Weights of a small GPT-style language model, trained from scratch on English Wikipedia.
Size: MLP 3072 squared ReLU, 106M parameters.
Architecture: RMSNorm before each block, rotary positions, no biases in attention or MLP, untied embeddings, normalized queries and keys, capped logits.
Training: a variant of Adam for these matrices, 1518M tokens, 5557 steps.
MLP neurons of a small language model. Each row is named by its layer, matrix (up: input weights) and neuron, and shows model dimensions 624-751. Each number is 50 + 15 x the weight over its row's rms, rounded and kept within 0 to 99.
A block is one neuron, or neurons of one layer that tend to fire together. After each block is what it responds to, as a language model described it from the Wikipedia text at the highest values.

L5.up318:44 44 44 63 51 38 66 40 70 53 54 53 68 47 59 65 61 39 57 51 73 60 54 24 27 42 62 38 38 19 71 61 51 42 39 49 56 43 44 55 47 44 38 47 58 37 78 51 28 48 38 27 36 51 36 66 44 65 50 43 76 65 30 46 68 57 55 84 55 80 41 47 31 72 45 42 64 41 16 51 55 58 44 62 41 59 73 64 26 54 59 64 25 51 51 44 39 53 50 40 41 62 57 59 66 41 70 36 55 36 53 47 47 78 40 54 51 20 47 55 57 66 57 24 49 57 26 54
L5.up845:75 43 55 51 38 56 69 64 30 33 50 35 43 47 39 66 43 27 75 59 77 52 45 45 35 74 50 53 60 67 60 49 31 53 41 72 33 84 50 41 45 45 49 37 64 50 63 64 63 29 47 40 41 59 62 59 48 62 50 49 30 35 31 56 39 62 52 62 73 54 69 48 55 32 49 41 53 74 69 52 32 49 60 79 93 60 61 47 42 48 81 69 70 39 46 17 52 53 30 18 61 60 73 25 47 46 45 38 50 61 16 72 61 40 43 30 77 63 52 69 29 61 37 29 46 48 40 65
L5.up2074:42 30 49 56 46 44 99 46 30 63 59 45 48 70 50 27 58 27 68 45 50 43 54 47 31 39 44 63 48 30 54 73 66 55 42 71 34 64 41 46 45 50 34 47 64 60 68 40 58 51 59 41 33 43 43 47 39 38 34 76 70 42 45 63 56 66 42 55 70 67 55 49 31 44 64 43 56 49 40 51 38 47 53 64 52 48 46 51 64 49 46 35 33 65 50 47 54 67 32 44 15 68 66 54 74 17 49 44 36 42 39 77 53 51 36 48 89 60 53 42 43 53 83 64 48 32 55 47
L5.up2826:62 44 51 42 57 75 63 47 39 09 70 54 43 75 53 61 71 51 73 68 53 81 59 40 64 62 41 48 00 46 51 48 58 73 54 63 25 62 36 30 24 51 38 19 61 53 58 70 55 48 52 38 57 43 52 55 23 63 34 35 54 73 55 44 36 58 49 84 56 70 46 59 27 46 38 46 55 27 47 33 44 54 46 70 73 59 61 38 30 58 55 76 36 44 33 37 51 46 16 27 28 61 42 47 59 46 56 43 83 59 40 71 78 20 39 48 75 56 62 42 83 58 82 54 70 45 36 58
Mid-word vowel fragments. Short interior word pieces, often vowel plus r or l (ar, al, as, or), inside split names and words in lists and tables, e.g. Pya-ar, Ma-as-tricht, Go-al-s.

L5.up617:54 44 62 56 87 30 38 53 36 52 75 25 38 51 59 54 56 45 78 79 37 65 33 45 46 43 42 28 74 59 53 67 55 43 68 49 27 53 53 34 57 26 45 87 62 37 57 51 40 51 25 45 44 59 55 16 72 70 41 52 41 21 34 49 59 63 48 33 82 58 15 60 24 43 73 48 42 58 55 39 83 57 32 53 55 46 45 42 61 38 61 39 68 78 69 43 43 37 39 54 51 34 21 62 24 46 44 24 55 66 37 53 50 58 41 49 69 45 48 33 30 49 65 44 65 58 62 62
L5.up1473:55 52 38 44 49 34 48 48 10 47 32 46 31 53 52 41 60 62 46 64 28 22 41 52 37 68 58 61 44 62 72 85 75 28 67 52 53 38 25 22 53 63 51 45 30 31 47 38 56 45 25 37 60 44 57 47 74 55 22 39 47 26 60 31 43 46 54 50 55 69 41 58 59 73 22 35 30 62 42 61 70 61 52 44 47 45 54 50 33 48 32 62 55 51 53 46 63 30 43 40 32 81 22 56 31 30 39 66 36 65 56 54 50 54 40 41 60 27 45 30 55 62 40 38 38 14 56 34
L5.up1495:18 65 58 50 80 21 55 85 41 43 48 24 61 57 24 67 54 63 52 23 84 35 49 53 31 33 51 47 45 65 48 76 54 45 54 56 40 45 53 75 62 70 44 54 61 48 27 62 36 60 41 57 59 76 26 64 66 63 63 60 42 34 38 35 70 48 61 41 60 07 39 44 45 47 72 51 51 28 49 27 45 47 39 47 53 74 53 39 53 58 50 61 22 32 62 39 63 42 26 39 59 42 36 38 67 52 50 45 46 81 72 40 48 41 53 40 66 24 55 32 61 46 71 56 56 43 50 60
L5.up2959:71 48 54 63 31 57 56 44 56 48 82 26 46 77 38 44 91 78 44 49 23 21 75 43 54 34 44 42 24 64 70 41 59 51 62 52 56 60 50 24 67 63 86 41 43 56 97 29 41 51 41 54 54 60 28 26 51 44 48 37 29 25 65 55 61 56 58 51 34 54 14 67 29 46 52 33 26 48 50 81 82 65 61 52 70 56 36 51 31 63 77 33 45 50 63 48 51 62 20 35 35 84 45 35 63 65 46 44 53 32 49 61 48 46 31 35 58 61 35 13 54 37 45 31 74 61 47 37
Section heading final words. Last word of section headings, infobox field labels and table header cells, especially career in Playing career, Early life, Postal code.

L2.up78:36 52 39 72 53 36 56 74 53 33 62 66 43 58 71 39 54 41 54 47 66 76 31 50 59 27 40 43 48 64 66 65 49 47 53 77 54 21 58 46 59 33 64 62 70 49 38 51 70 53 39 42 28 59 48 44 51 41 49 59 42 57 58 40 91 52 57 16 40 45 52 64 49 45 57 41 36 52 55 47 21 53 30 65 56 47 43 60 13 58 52 49 55 81 54 43 56 35 45 60 56 41 34 81 27 56 72 56 28 60 33 57 60 51 51 59 74 53 73 58 63 74 41 61 51 46 43 37
L2.up980:31 44 19 56 24 42 54 71 66 65 50 41 40 53 40 50 51 42 63 56 35 57 46 36 37 54 66 48 63 31 36 64 41 55 60 62 41 61 41 64 41 35 52 67 26 50 55 55 58 52 50 41 50 46 67 45 42 50 52 40 50 65 46 66 28 50 52 18 47 49 53 39 57 64 51 30 62 61 53 48 16 42 75 60 81 50 42 42 38 59 53 54 35 48 80 28 35 67 32 42 61 27 14 56 50 35 36 55 15 73 70 82 55 35 26 41 55 66 57 34 66 66 25 28 65 24 38 51
L2.up997:46 57 27 48 58 36 58 61 79 47 47 72 45 32 54 52 55 40 76 46 56 68 80 18 42 67 47 31 68 45 68 41 37 62 56 48 43 43 40 62 50 27 78 57 75 34 83 42 57 40 62 44 33 53 41 47 62 38 34 63 13 35 29 37 61 39 53 63 69 50 33 50 73 73 48 45 46 49 60 45 63 58 81 67 71 42 61 44 36 61 62 75 38 84 46 33 52 66 29 29 57 38 42 53 12 43 41 47 17 45 33 39 55 65 41 39 48 36 63 55 46 65 48 19 54 36 40 70
L2.up1113:57 42 37 78 59 44 46 70 67 57 46 47 38 51 64 34 59 66 71 65 56 51 49 63 21 55 38 57 48 65 64 50 71 56 74 47 53 67 58 47 37 50 70 61 68 66 38 30 43 47 16 56 40 49 74 39 57 25 98 65 42 56 64 43 43 36 51 64 73 57 13 54 52 74 56 44 46 43 72 13 33 49 47 46 55 49 62 56 30 61 51 41 30 41 65 38 48 30 46 65 24 85 51 52 50 34 29 65 36 55 26 28 61 52 29 56 72 68 91 43 59 66 46 36 63 28 29 39
L2.up1291:54 21 44 85 22 40 41 63 52 64 66 60 20 85 54 59 62 67 69 47 52 42 32 66 48 83 57 62 68 60 58 70 75 35 45 56 64 53 55 66 67 39 71 67 54 67 62 62 72 42 71 69 40 66 60 37 54 37 41 52 65 45 30 58 26 34 28 44 44 21 57 46 56 71 61 60 47 37 65 69 38 51 71 45 78 51 51 52 38 76 62 48 46 41 42 44 54 36 34 30 43 43 29 53 45 12 52 42 23 72 51 59 42 54 46 54 57 81 58 40 61 82 44 39 60 40 48 48
L2.up1843:39 41 44 44 27 79 38 50 43 35 43 54 54 19 47 60 79 66 69 50 49 55 48 58 37 66 45 49 60 56 63 35 45 51 66 44 59 56 57 74 43 36 51 65 38 67 77 67 25 47 42 69 28 53 34 37 63 62 66 39 26 62 56 34 22 40 55 53 57 43 39 32 56 49 51 44 45 47 60 70 39 34 77 63 74 36 51 41 56 63 29 52 44 31 76 53 36 26 48 81 49 22 37 39 54 49 51 40 10 55 91 36 33 46 56 46 32 34 52 43 59 56 52 18 55 41 54 41
L2.up2065:42 34 56 73 37 33 78 56 69 60 59 54 46 60 53 70 66 55 53 27 68 60 48 44 48 61 50 33 41 45 61 53 65 56 51 71 63 37 45 49 67 12 41 41 50 31 62 22 40 22 48 61 41 52 50 47 49 64 58 68 54 63 45 66 62 61 64 38 70 46 03 78 60 51 51 27 47 49 20 49 29 53 63 63 72 74 40 49 18 42 72 70 56 64 75 59 45 72 45 55 55 47 69 60 85 57 45 40 51 63 53 47 42 52 50 27 99 35 69 38 51 53 42 47 52 60 46 62
L2.up2639:68 54 31 37 48 17 49 59 50 54 33 48 66 50 26 67 71 59 42 43 44 13 42 42 69 45 25 54 38 35 55 53 61 55 32 55 41 38 71 41 58 33 40 59 61 57 60 44 60 46 64 48 21 58 73 37 53 56 39 71 36 41 48 18 37 64 48 53 61 43 21 64 70 69 77 39 43 60 81 37 41 40 38 64 66 53 57 30 59 64 47 56 49 45 77 53 60 24 40 47 70 28 52 50 51 46 22 63 07 51 41 29 42 47 52 63 46 49 39 20 92 66 75 38 37 57 34 49
Field-label final words. Last word of a label or heading in infobox lists, tables and section titles, just before a colon, pipe or parenthesis, e.g. Website:, Personal best, Irish Albums (IRMA).

L3.up865:53 40 28 41 64 14 55 53 32 27 45 23 24 57 47 26 65 24 51 42 53 45 44 46 72 55 45 47 37 48 35 82 58 59 43 47 47 54 42 65 52 40 56 41 44 27 39 41 54 69 40 65 43 56 53 37 30 75 42 64 57 45 48 46 52 38 44 60 87 52 37 30 91 17 54 33 54 63 25 18 53 57 72 78 56 50 60 63 06 66 58 55 62 35 44 64 49 64 42 34 58 64 48 38 32 65 63 26 39 52 68 46 76 62 36 46 42 37 61 20 33 78 65 30 59 43 57 48
L3.up1674:29 26 55 60 64 56 65 71 36 52 54 37 53 51 28 70 59 52 40 52 42 61 55 44 38 41 53 54 80 62 51 75 65 55 39 42 45 46 54 56 63 51 36 34 64 67 76 35 28 28 61 36 47 53 68 63 54 35 52 46 48 61 38 43 51 64 42 60 73 61 38 44 69 56 48 53 49 57 38 29 47 44 70 65 56 48 18 63 39 42 38 80 39 66 64 75 44 71 47 66 49 46 39 69 66 39 59 45 39 46 54 57 44 41 36 44 29 52 41 33 43 78 91 50 91 49 43 40
Mid-word name fragments. Subword pieces inside proper names, often the second piece after a capitalized start, in tables and lists, e.g. So-the-by's, Now-she-ra, Ja-il-house.

L3.up449:41 15 51 38 33 61 55 51 61 44 56 65 57 44 55 46 46 28 57 58 58 40 19 63 37 56 57 59 32 67 65 41 77 47 55 45 41 35 50 27 76 48 37 60 62 50 60 49 55 53 37 61 66 38 38 36 43 49 85 55 49 58 38 66 35 47 56 61 63 78 25 66 49 45 50 43 68 44 58 65 46 62 54 66 72 28 37 48 26 52 50 40 55 42 67 49 60 43 68 61 45 46 52 58 43 31 34 81 46 89 59 44 64 38 49 63 53 56 52 76 38 50 55 17 46 51 40 39
L3.up972:47 15 38 64 40 53 42 56 41 52 54 54 33 44 63 67 51 51 62 70 41 31 34 65 73 71 59 36 69 53 70 44 60 38 51 68 21 47 63 43 47 22 57 47 46 38 38 33 37 42 68 63 50 43 52 42 41 46 89 58 53 82 71 52 51 34 24 63 89 57 37 60 46 69 21 38 72 51 51 59 27 77 39 54 54 59 53 20 35 40 77 70 64 47 48 54 50 49 74 46 65 23 59 60 31 42 40 80 61 67 49 50 44 43 65 53 61 46 48 43 35 53 53 32 55 65 23 33
Infobox units and labels. Unit or category words closing a value in infobox lists and tables, mainly units after numbers (1.77 m, 71 kg), also coordinate E, Albums, Water.

L2.up0:59 07 57 51 46 60 79 46 68 64 33 28 30 71 48 53 57 31 52 55 51 48 36 50 78 41 37 62 45 73 25 39 46 53 42 50 35 69 61 72 22 51 32 27 68 77 54 65 62 33 51 30 59 32 60 71 44 69 61 37 54 72 22 61 51 48 41 66 62 42 37 58 48 58 50 39 39 49 68 80 50 68 43 42 43 49 29 42 38 72 71 90 41 33 70 47 55 55 49 53 52 55 65 33 75 46 57 36 61 60 56 57 44 65 56 47 63 40 59 62 65 18 67 59 54 48 58 48
L2.up371:61 40 50 42 57 59 74 44 67 54 61 54 30 48 48 26 62 28 39 59 31 51 57 48 39 08 36 35 51 45 69 81 65 64 64 52 35 51 54 70 06 57 40 41 56 14 49 14 49 37 50 29 49 71 67 66 46 59 64 47 56 43 46 53 79 53 30 45 65 57 50 55 75 31 45 04 46 51 44 42 39 65 57 65 55 47 25 48 49 57 58 69 58 61 55 53 57 26 66 47 38 32 53 50 63 41 61 52 32 59 30 58 23 37 37 35 31 40 99 56 39 58 57 64 73 58 38 45
L2.up1205:36 39 53 50 56 48 49 37 40 17 66 69 32 49 43 47 43 59 64 49 50 32 55 40 39 33 44 46 35 49 38 52 48 36 66 75 14 62 63 29 67 80 27 42 76 72 58 51 07 44 60 31 37 57 60 70 19 57 60 34 46 59 28 52 58 64 45 65 60 42 46 61 54 68 54 50 26 55 57 45 68 41 63 78 64 49 16 55 33 41 71 61 42 38 47 55 34 62 73 56 28 63 49 73 44 47 73 40 46 72 33 54 36 30 42 54 49 51 64 46 37 73 22 22 51 61 47 34
L2.up1854:42 55 37 56 44 55 81 52 69 20 51 55 30 68 38 71 52 51 46 57 49 68 28 23 62 28 52 31 47 44 28 63 59 54 46 50 56 50 39 41 46 68 51 28 44 55 35 54 55 57 54 71 40 51 68 36 58 52 49 60 24 62 39 48 61 43 26 58 41 59 62 53 81 41 56 40 39 73 56 47 33 45 60 70 82 82 52 45 34 56 35 65 37 60 43 46 34 32 53 50 58 43 54 64 23 45 43 64 33 57 60 43 49 48 46 56 67 20 58 63 61 69 44 19 40 36 34 57
L2.up2327:64 62 48 35 33 47 69 56 52 45 48 51 29 41 40 31 42 59 46 54 62 48 49 43 44 67 24 19 63 65 39 31 52 58 52 52 46 25 94 61 56 36 44 47 70 52 43 58 49 51 72 71 47 65 45 39 44 50 61 75 48 48 51 20 91 51 48 62 62 50 38 54 74 33 68 07 39 57 39 40 24 46 54 61 66 52 49 34 67 44 45 55 60 55 51 56 68 33 63 43 51 48 49 42 67 32 55 31 50 53 43 50 45 58 54 47 65 53 85 61 32 53 55 27 45 31 44 36
L2.up2891:44 63 80 45 74 22 44 41 61 51 72 47 35 67 26 52 84 82 49 72 83 34 66 63 42 43 40 42 38 61 44 46 64 71 56 62 50 54 46 47 74 43 47 32 54 53 55 36 12 35 71 67 32 70 50 23 51 54 74 60 64 67 47 63 69 71 45 72 56 57 51 83 67 43 48 36 42 54 22 37 34 51 59 58 85 48 49 14 33 59 65 61 80 47 35 57 36 60 60 47 44 43 53 65 30 42 44 52 40 74 45 77 47 33 27 60 64 63 79 56 47 65 37 48 51 48 52 27
L2.up3010:49 26 62 32 47 59 38 91 56 53 41 18 58 55 62 19 93 18 50 59 54 43 51 61 65 45 38 72 65 45 44 73 36 71 46 42 28 73 49 37 23 70 59 52 46 87 58 40 49 44 58 71 31 45 65 54 38 51 58 29 49 46 51 67 43 71 42 65 83 51 33 64 39 53 42 22 44 58 49 40 50 26 48 80 69 60 46 57 25 70 74 61 67 62 52 79 55 56 49 50 65 62 68 42 49 51 52 40 24 60 51 54 59 45 23 27 45 65 69 36 52 42 40 67 37 49 36 42
L2.up3040:43 24 39 42 28 25 91 94 33 33 45 35 05 35 85 58 51 45 50 47 50 60 50 41 34 40 39 33 49 63 56 60 57 35 29 62 53 54 46 65 33 01 32 66 44 24 59 52 63 25 47 23 58 64 61 70 55 67 60 55 54 68 50 59 50 49 52 55 36 65 44 51 74 30 54 48 44 64 57 60 33 42 50 47 58 64 70 52 17 47 46 42 52 65 45 26 52 64 59 29 65 56 56 63 52 64 54 61 61 42 66 31 48 47 39 54 52 42 95 71 47 56 43 21 40 57 62 45
Mid-word name fragments. Short vowel-plus-consonant pieces inside rare words or proper names, often in tables or lists, e.g. the "ak" of Preakness, the "ur" of Gourdou, the "uk" of Milwaukee.